config.toml
n_layer = 12
d_model = 384
n_head = 3
n_kv_head = 3
head_dim = 128
d_mlp = 1536
vocab_size = 8192
activation = "tanh_gelu"
norm = "layernorm"
norm_place = "pre"
norm_eps = 1e-05
positions = "learned"
qk_norm = false
attn_scale = 0.0884
bias = "all"
tie_embeddings = true
parallel_block = false
extras = ["capped logits"]
init = "normal"
init_std_qkv = 0.0345
init_std_o = 0.0
init_std_up = 0.0345
init_std_down = 0.0
optimizer = "adamw"
lr = 0.00107
beta1 = 0.9
beta2 = 0.95
weight_decay = 0.26
lr_head = 0.00649
grad_clip = 2.0
warmup_steps = 483
schedule = "wsd"
decay_fraction = 1.0
decay_shape = "linear"
final_lr_fraction = 0.0
batch_tokens = 65536
seq_len = 2048
doc_mask = true
train_tokens = 535100000
steps = 8165
dataset = "wikipedia_en"
MLP neurons of a small language model. Each row is named by its layer, matrix (down: output weights) and neuron, and shows model dimensions 128-383. Each number is 500 + 25 x the weight over its row's rms, rounded and kept within 0 to 999. Numbers have three digits each.
After each neuron's rows, "fires before" lists the tokens most often just after its 100 highest values on Wikipedia text that the model never trained on.

L8.down322:523471517470514522515460499501525531487530516486480498512460477530494493474464469458512520488518464476516494508504477491552488478556500480498478474506554489502528451500476497509528500539493482506510496519497493474530513518531505528476514501510524523527495514526513442495510489522509515479485482489508469461524525498477516487491526504541499511492471476537504475500514498507509490442462507419546521512437518529522494511486509501479538518535494518502498494505471563512535461426541463492454536515517444478470494498518518500502527466498521476514489506466526530493495528507502531500441524459490493485512475516493513479515472530558516491485496546491511489488518500519507483499487492549486531514494504478480543487533444437540563482457489505526504500505504485525511496531478427
fires before: ";", " |", "\n"

L3.down1412:495524519532457470554567509485493501506527517542515525475486490494521502513511512506489548482480529492437512510521501504504490535469543495532488501488519526507483545502540495505554498500538522456482521499523476500493472496485498505508504476480473504449447422536492456488514457531469486499498513414495468479488503506504539550537479506469421498528503498513500503479463488536493504545498497534460494503510492498483493511506441522484502500519467543485500496476471505526466519475435475535548501545505504481502493499481525494496523493469523471521513521508483507496491502489500468525464522487493453488505510496455488512527457461494453499501516495482516480478531506542516474475485531503493501475488502502480477494485505517506490483487503466522535502533523502527492503518463514
fires before: " ", " the"

L9.down225:480519478473508522486512529498531459502429525533470560495503533459503502497496502510501467486527507476527506484495479469447506529507527462496500542484533523510522478510539514470503505542520528511547532535537510490480464538484528463469544513466524491520552493553513515483524560533516567500480513467533514477488517446483494501476547488523526514488486498476516504467499528497527492546455446538489506533481510523518485497479439456470477515511498518527451509494509486506490531546523482498492494480503511471508548507510536524508456503462512479512496487556489489492510489501491504516517494532510512526504517458516463510478493508509482515478484475487520463502466501495534493512458502456509478538435517549541488492513493455494446466495493524478472493524478481503489535510484455
fires before: " ", ",", "0"

L2.down1037:459492507575487421465521508500512472523488476502484502479497475484530472497514521528509518516500480478485491513491489492482534495456503522496466480511480525538480543519537485494523494531536556510523494526492516499522522487528482487508499465550504472501520486571479499480520480531532499504472520489562474499479498497511526489509510516543484525498498501498509477548520468509518508469521511504498453534516539529531489518470518542543504487516502495468502498486487485516547518495518520485492505517485551479477540537528519494448485472524481536480479494496541529522517484470504508506514508482503490497513526454484459503512505513476502496508503498512497512502444525482525511478442513482472500491435506460480444501524531520539547536525515516465480498488470522496445536545477498
fires before: "===", "==", "=", "|", "Career", "-"

L9.down545:527478525514540491539520511527503495501527517489519498531498480506508481454455448492517486495498490496489498468512502513513535513507496501484515523520496512476525490509487525535497463515486480510546538487494509509513493551510496465512451503468519458487457548494498509527530509442518485536481538494512488518527446542545504523488497503475489456489497478501485489501512462480498549502505518510496513509537452494477544523504481508513504539514504495488457487491513472557495511453498508533470480495525528521479513546543507509448539501529511468463481511493464502462496515433516493495488530463541460509498510496511493528520492483497464459490485548501541508478527541490500472487498448477510467487441469473473527515493516507503492498519494507528501505519484501485527491535466544
fires before: " |", " |\n", "2", " Votes", "3", "==\n"

L2.down372:487512517531490501451485552479483483512501499491510472486503528457474470479527514498485549527490513456519498495465489448502479539499491519490478465519522501521479558523530499516535479503532531560517518452514493540489512457462502502509544458492516493514507466489507511506480487492484467514476480511488472502474505435507499423560467504457461525551518513496493528512520500518487555463525499525487497520476490501535525496516519496538474510519487495491503515497478475487475495462518506475464464519519455463496454524511478492518464460499483539434549497526468492478476530494532532511496495500497497518495515466534484541492507516468477482498506536512444485493507515463515484457490480456499523515485458484500514495491500539516525491489452538463519497525527545479517509538473483
fires before: " "

L8.down1099:536508491548483518539472553502487509514494521513445500525497489479503533508494517494467510515502458507532466482507465502527531526483468493483495526500485494488548513498485559478473488519466491479483479487503485508487492479506496493542498504463496496464483490454508455533534493506473500478503476499479477448498527574454466498504528503539500472475515482549521491533480473515501476519508508516495500500481479531500520485497491540534480494521495494500522508491502503511505483469515515539553537522503487490487490494496466479498494512505442498489482485497519519489469544490519521472522497549489519519483454547535535548488556503495499520449469456533510523489522477539536495521515533490531466478430531554486475475476503547456469564524503512502516503509475513505497563471511471
fires before: "1", "0", "2", "8"

L8.down808:485478500526502495471471496520474528485521514483520465465573529470504502489485500498510463497492501523544532505523508461490508505500505552525482529514549477505556545440524477492447509495492517500498447480563502534499517478486509494529478529454514517471519512486479483527536449473528444497496511495471505472542457481501500542492490473507509532504471485522536477551488511483500473525543490455492456471538517481512486493514484479518484460471527500482472484490480511530499540488517486482513521518500533479482507519463493510503497513518472506530459489483461495492470499523497539513530524508505542534521475494457511485503490471437501496484489486475511525505466480493510488526507495486524493505420522505536500521516529509546497523484519488548553501511507488488544580499491492
fires before: "-", " •"

L8.down581:539501513525531518473517533501517493551484460469514556505522487481531445483512475469486519476471533451489457470486533502514491555474482532479496511468532528496538493492505514512510460520492488548513492486523495512516508482472472498488499495515510458504530499498477511513496491502543514454496465446526563477465487523515465494499520514513565519513495507520465457511507513515513535465506500497489489472526464477519512495486493548481497469508490451507494491523468490505480518529488484533479527501488493488507541489537535506486472474467480484518517496493495532482491533497460526511494511526492521473436468484458504501500508527489505505471508490508487518516511485486534492494489555485518468515453513506494492549495476518489528526479524538479493501454537493544536531553504481
fires before: "1", "2", " ", "4", "6", " |"

L2.down471:509496519470546510525506481468541489511480527503535518492453465495503481494488437489497522495488431477505496519510523517528505499468483509553452480530503471501539486480514494504518477504531485509549509545473529539537467513500498464500514501492534506484495530506513506476504472476500574518477498489495488515456479509486528480534494479505481482472529459506476529495535479488482509517507490496489496570533511526484498529440538470483482506527502520498459460508482483489482497483519479486501478511489479528500519526524488513476519472516458485510483487536479500516475476523509490522493514497492486515492493519472511503503474487517499512485496500457498495510551509487492469460480523490496487446461478518472519500510486488592503532494535477476515491487458533491479516498502528
fires before: "==", "===", "In", "=", "The"

L9.down1419:525501507509513548502558474500498529491501564491526502482491510509520485481476505498507502475503463483518501471453500511483490479509541498492484500499524562507469468447508526460509476469510510508493472499464507506490475419486518500540473501518443513509489494512488487503480551512533510505495501480506474516436494508494522497515454511483487490520497528509521487495491517486517504494486499469496453518492465524508488528508444545491531453516512501524492470490549461510455507512445518494527471466521538505491501482491479509526562537484508514495450490518541509483493470474514491484496513487576470502513531438502474501459524504488489500494507516557506501530479534534517500539500500506487483516452494508513466493479503518444513475517482505483528571496481498483493526492492474
fires before: ":", " ", ","

L8.down74:540532526530492553558524477506487503485502482489471553479487450487515478501510513547521526527429526478479518470459520501511478480514490505505466541530500533511504503519492549525491523502449518512506491469487505520467500494494504498527535483493533500485508503473500521508502502532452529489512510432494503520520493480508505503523516494518461505503472506529494510494493487492481513490498498546463527476534529477496525501505511547489524482493500541511492519490476488505489488468438508541476491526531489512492498535512475490528492494449502504449464522476484496462491487526508500481513490516482516471486555551509496499517507508537477504483499493504485473499501518518477554535460465487510483487421517484467462536475437533495479514509515506512530515471509460553479550540478510
fires before: " |", " ", "|", "|---|---|---|---|---|---|\n"

L9.down423:553485495506527496502503492524528516505521510530538476498493475492489511500455500519534510496476464499547499467491501490503426517509502475488482482460495482520523503481479461442504520519498480508541516453485465526477478501458532517488460520523506480515514437524459513483517532500574527504523464505492554496494523513484475479500487472550504535498466522476519485508555518501504488486498542567474493527474453515512514496514470487474527510496503522477511519523493510496480481489478468559516487520444518529496486496515511525471505485511467507508541478512496476530517527461471546482466467511552511505493492461493520497498504507492527482527535506523516516490494472475535508457511545504451492473415494518502519464498528509485479492448481513510518495505524470490499541521509503
fires before: "2", "9", "1", "6", "0", "8"

L9.down968:474513457488520504494504537491518465526518530501499510494491514492474492459532485484477492441531528465557488523518514506490506530458478486521530531485531566502492485518530480491532517501510447468500498488481504542534491521477530466516501511513492493507539538533488491473467519480518506496497489523515495491560506454522525505508447494489519500458462494508526501504505510479482480468473519467489533545518484513492479496465460463479498518530449465519523541478458439486504532508502525535499478477482470516510542492514513476532501503493477511511510505521522513509464479498484489503505529516507496533475486543453489484512512492512582498436499504473504508494515456556505461473484564509511527484472509533497519492493491465496501480495461469500480491466503489465508529433502495
fires before: " ", "|", " —", "1", "2"

L3.down595:467482498511519519493506521469505477497506482536429536460491459522465552485523485509522484492516490490485465456498492488501463506529499519494538528485516506485498475491528552502546516470491529534499486504516468513491504485468481479451506504531488527464481500521518492507475539511470514529498476473492487510479497480493482501506490522437458522482469483530487525491506526499470523490537487495471501523532506467502545525500491488475528509495440455462499494483496494452488515523433487483534522481570489484506476514478483492489490477482547520526553513455526495472506535566489518542533506516480525497525494539539484525498508506497519522500490479490489480493515505523469461500577488469503505496456529488474482509492516533493489480493566516520497495550510460525491511536463480
fires before: " "

L8.down1341:491508492500552477480504525505561475536490549491491531487513509492497503428540473525505529463491534544505471472489475509401463509463512510544539484494512471488495452478487545491509456455516495538485512474498492501484536515491484528489523506477488481489488521522498484509533523482509498505505453513527505494527510515483511470523501466491472506470510516514517470477498484489500505470502517467471494541520504479529502505469492453504473481493471460524524529498509449486490558505516463527473511488517460465516518510502523492500508483470495523515521487555482448490497476520525506495499501512487470540510557500484471546497482477485541510465517548502501486520492512514557483502492500512492540489420503515531531520449461508467473499530480525492483482507533504488514528492503488
fires before: " ", "1", " .", "2"

L3.down916:528509493511461504488492518470525482499501484512466474490510470517527498502539482504511471476530577488542482458468514525478484497493463497536501481515544474467488489480455575499473464493496504475491495480509444492471501499454512510443521562496503504487485508500498488512543499518501520497502496455460442485518518483500504515521551534481450500540499493498517566515476496496484524514498508471507518514507483468484463488533515534504549509510511518515521501444517496489457436495461504521524469516519519511491514557463495490489495515495481492557507533491512475483502522524487515526519505532450470497489515486517465509502470518526528500522442474489484540472501511530538521519520482461523543487477500488509503479491533491529558479473479522533491496475478502485498516522465494
fires before: " ", ":", "\n"

L9.down264:497534484496522498528454484518540495544520478509481498516450498516467515496481497483471519434511491554498505520526477526539497509492468468532493457545510518531542481493477539444437520504516461500474530505513495456473535525473527511476464525481493493504460503488509507543488505512549505530537508472488482485536542506490526511501564487492503533484529485509556528505511489484501478474514490527494490484483494470496506467517510517483536516467552489479484478498509484480515487505538462512536539502477454511496446498489504511465505518506504503494510481498494459469495513486480508503471490508521503529538493475493483493524496486504495481461462463479483463475485492513515515514515478494479498503496562554517519482494504480529490516502502521533486518515521499470508502485500474
fires before: "1", "2", "6", " |", "5", "9"

L2.down1394:515428455530482526454483465505516526490496456499427461471485512527526478497475508507564494510463493526535504520544489470500498508450546504513523507485492503525535507489530512503524515517497539507489499547506538532507463483477502463483473539503488554510481526560463506509463501534533505504484460517467512484488502467481498503455511534518489510509467486472498543536493511498511518509443485508510518512507533523537470508481483523531487492508493484458493511482534489517530521510487451533534436531533531511468495499510475523501514557514488494489514488503508559514496503476475456544535502486526484487530500507479509465495491532478566506496472512508494500507506463465483475528435497483472484509480528499484492511514524529479502512499500468491499467537492540523507512506509487
fires before: "===", "=", "|", "-", "==", "W"

L9.down1013:477528489540499473494450476505539508499466463517530494468481514544526516471502502515546500484530522441496537497447481487482512534544503531483509487519515510490478473475483484524496516432495467491481519448564538475538521481502492477493461492531490516516525485490499515494499493462534480479504494492446507534505495515518522497474496532463529528491529530494505521492479525483548518503486496466504511523526533524495477512504510512490454479511494544540483447534519523501496517490510485506511496484519533455491474479479518504534495497483504511518505492469485504507495540447501537503492529522455512530550471491544465535506531535489471431493508557503502490490535489477495502467526475494463515489448540489516504459473506495516525490461519508508537475492496517528523518510454562
fires before: "-", " ", "|", "=="

L2.down192:530485534493560490496479533530551505514528491548495472518468492485506517485512460507520527497512467512503546525515534504531496511488526504452495522501500480502480515496518506519533526563523541486550494517492484540487508565525499476470513546496498508510483502481497467533531479503540482541508502531491498490446505464441526517515474520504523507541513495499499496499497526468500526502471475509526497511490468524492502467493495453521518503515553498470518483518486512549588480486480514480467485530526489499498520494524516563461526508468506476503546486467480514494529510464479507520474509526490465501525487469503502487494486505492470473483478491488501498494525456494470465513491496404512496440489502502454510487512462484474497502512503509502497492522475528448529515534518502
fires before: " |", " |\n"

L9.down1324:487495494497487528482492487498510487513466513528504498490527482456541495514489469501533496506486511500529497508452511527493495477497508532540495470522510546512493519508490528491516539501497484479500536479497471493487540544542510536515456534500500438468465505515508523510451487532527519494481532494505496482460540493458501528510529461497484513531501460486519542477487488462489484510490526520466473491490519506545497491478523489498502521464447497489505520525521472539473509433533442496510512510455446484528465489490497528539539520491500536502558534510479509518488470464488477490507492527477476511502538541459500554456481518498511485464507508523511475463513489486503471529528479488501513512461507498532449496466510483502468488521529535475517439535512488481482524528473507
fires before: "3", "1", "2", "4", "5"